From a checkpoint of a small transformer trained on Wikipedia: 185M tokens.
MLP neurons of a small language model. Each row is named by its layer, matrix (up: input weights) and neuron, and shows model dimensions 96-223. Each number is 500 + 25 x the weight over its row's rms, rounded and kept within 0 to 999. Numbers have three digits each.
After each neuron's rows, "fires on" lists the tokens most often at its 100 highest values on Wikipedia text that the model never trained on.

L6.up647:497504472472516453513523490533514520534520472518509483498509498471530487511491449504456513490505494493509502564495472514538504505537479513479503477496490472480471476461485497497499484525474417523523540528498546505509523492518490527545496489501530508524522494472515509522485490487505509531485471498462460485511522478459500480483512489524506464503511467511506514495495504559480489536502
fires on: "es", "os", "fe", "ors", "mul"

L2.up673:494489483506465522515448469488465477520482485514502558463471480514512491513489559472499548517520458542551513519492527488513490498494501511540475488509523524493483491540467512487475489533546488496497537468530501462520549474469510508509466490498479494515492527442506510562492548484500511489521479540513466513498515489532514507476509505495515504505506507496486516523524499481507465541502
fires on: ": ", "^{", "?", "gen", "_{", "^"

L2.up179:456538488480517485458466494518515503473481508551517530520496503467482531514488537525486520505505545495483476528461495520519505471511539493480475489514509552531544535500501489530519549501476504483501507501493488506502521471479525494539489564519495471489482505514464526468557506504495514500526505508515468497557548506503530484496448518531488469527509533494538532467494550433492530511521
fires on: "P", "Div", "Wom", "P ", "e ", "v"

L8.up300:523517505488497475522503498508510488535520513481522481470497473486497504490529455471510498508501509515552507597463536499503485507497508454465496513466515484548478466492491536506495525464479497495523547500470517498509515488485491491547512554480533487521507479502495527492473488476544487490471470451512523497533538512487498507488502528538486507511490546494521513496513570509523470503515
fires on: "es", "s", "os", "ers", "ation"

L6.up271:487523492481510502511511491517478475495485472500494494527511527457492491453500498481496539554513483547503483501526474497479518465459506462486519490537528504497506522498509487489502548508458499483502456491505450523489495489479522512531486507510498505533483533485511516512494480485496530507534505512462489482487507545493538478495554543512536435480508507517507570465543549443537485485517
fires on: "v"

L2.up390:460508483473500497502500514452485513461492529491440516517526487522477450502476502511495480524544479486474515542512518515500514489485499498526520487527521525466510523527506512480523480475529465507513527478512462500511535467487502493521471531513530451565531511490496506508475508469485501486508513512545489496475527501521533504507483487501517511544453451485464461498540497499526479504531
fires on: "In ", "Af", "U", "oci"

L2.up447:507492542474505498484460503486474529458500514518468491512483524468523492528509519540503520492522499527523501479495482482488537520468483489581497486533516528497509488466480472488498527487535483478484493534501542503530497482486529466538468515462434528498503501467473486514446525495506519491525489511530487540521501473492484511460525512457510521486482520514504511465500498501519517546522
fires on: "=", "$", "_", "^", "_{", "^{"

L5.up809:541477508488492439492498504487479470475511519489496481455481475485474461481457512531484531538524504482481488486484517498505476512533532486501502507483455561526544490546501501430502484503514530504477489486436498492509541542459492523485516512481489516552521490503544511501488501499544472505530491499473489491499484496495529519525490518475512476492516500485518493474532515514520513514523
fires on: ".", ". ", "\n\n", "States", "\"."

L2.up212:500478483521491449518533514534493481514470494484483492509558461496493493484518509483488510512495540515523530456498512482497510474490514519511496513481479526503466502544508505515467502499531525521534482465508488478511530481463493482504497511527518547520483536522419473523493503495488535492533507466529485514487504487480522517469507533521472495496555457510469503502525522507495515494490
fires on: "feat", "prof", "trans", "sub", "number "

L4.up415:481513516481504497494502495519495510480534504499541504494525497512466508512512463477479515466514519505500495479465509460461508538454498535506515499545465534496444548500461525486527505496485500498512496534459520475437484464493478514550491464493480461528519446510517513475433470495487510480508481480522477537525476495529541488522509535522480539497487507499488487523502457535519538499528
fires on: "\"", "E", "S", "ES", "at ", "as "

L5.up397:516507530479490546502472549520493500492509477520470517496497519528472500515510461489495509526486510514484517498504507478527509466452509514528439482528487520508480475489463516508522501483513513497494471460457485505477472536468480481505516487479465500518529457521526513497465452492514474503461496500460498465505568461484538482533511536515518499520490501427496520547518468507479520503507
fires on: "\"", "| ", "by ", "as ", "'"

L5.up236:507477483497538504543547494441502484478472483507486495500489511514520519446498502500502467498493502515504509511444499495528542513498489507485478484506524479492528477507464521501493519484485561542482489477458477496543476481523534470527495466528462503489477484489457533492510535506483502451486502466482526487503479503503494490535493495521504478496458533492497472475465490520522517490489
fires on: "/ ", "of ", "ens", "ate "

L2.up136:462487474484434487473506457500453537483487497479497493534472510501528503520510533456509499506502542501531459509479523480491507502493486535488539479493569500476544552480465483499536452506484507517520507495490452475507522495503504502522514495517491461513514500494497459499486525468458518515527536504522487478540511522483521458472498472509460479517474503493490466514461516512520474495447
fires on: "| ", "that ", "to ", "(", "\n", " "

L4.up622:478545498478491529524497483481513486457523512466510461465486561519487512488522497483501445478579499469505526484487478546516535500500466478526498493525502495508530517499505467508531479507491457492511495498532524506497530484527526490452495500484458516496489510469476499474532511517490550516479496521512515515502465521466454478491525535488488545480483451543486518496495497478558476522519
fires on: "and", "arch", "Nor", "ian", "'"

L2.up21:474495485510524506550495472520462451467473501517478530494503514493488476487508494513547491523545521504481524532512496490483445480506512484509529471459509495486468450509472473494498551468511507460527533456506481500530504534491494523484504527488513448518509511460458476517503536495498563485512458493555467505551487509494498511519473499493512525514505451466502543486514546503474516534540
fires on: "U", "oci", "ation", "occ", "sl"

L11.up592:503514532456521501512488508532489501522498488518494512497528528464517466451493472517527507492477480535457509504522519482449531506465439507483541542506544511535491510454536493513538546511481495454483487499466519515518490513492490520525483486509494457517548521544506502517480513487488525528483512525459520528472488498507502497488487556491492485488468480534485530509470527487522523507517
fires on: "ab", "v", "dec", "om", ",", "ann"

L2.up160:473523517486500509477482511471468505495457511469503500550493515522487532518467492467452552541488498526494465501537520469505548512491482529488531500483519494501504495482525508467486441487508491507531519453486479486499549510512540489496517516479476532520495482498469463452514505482480501481488506505511499518544532467503495478490492502537504522456504478466526507530462473488529520449509
fires on: "| ", "(", "November "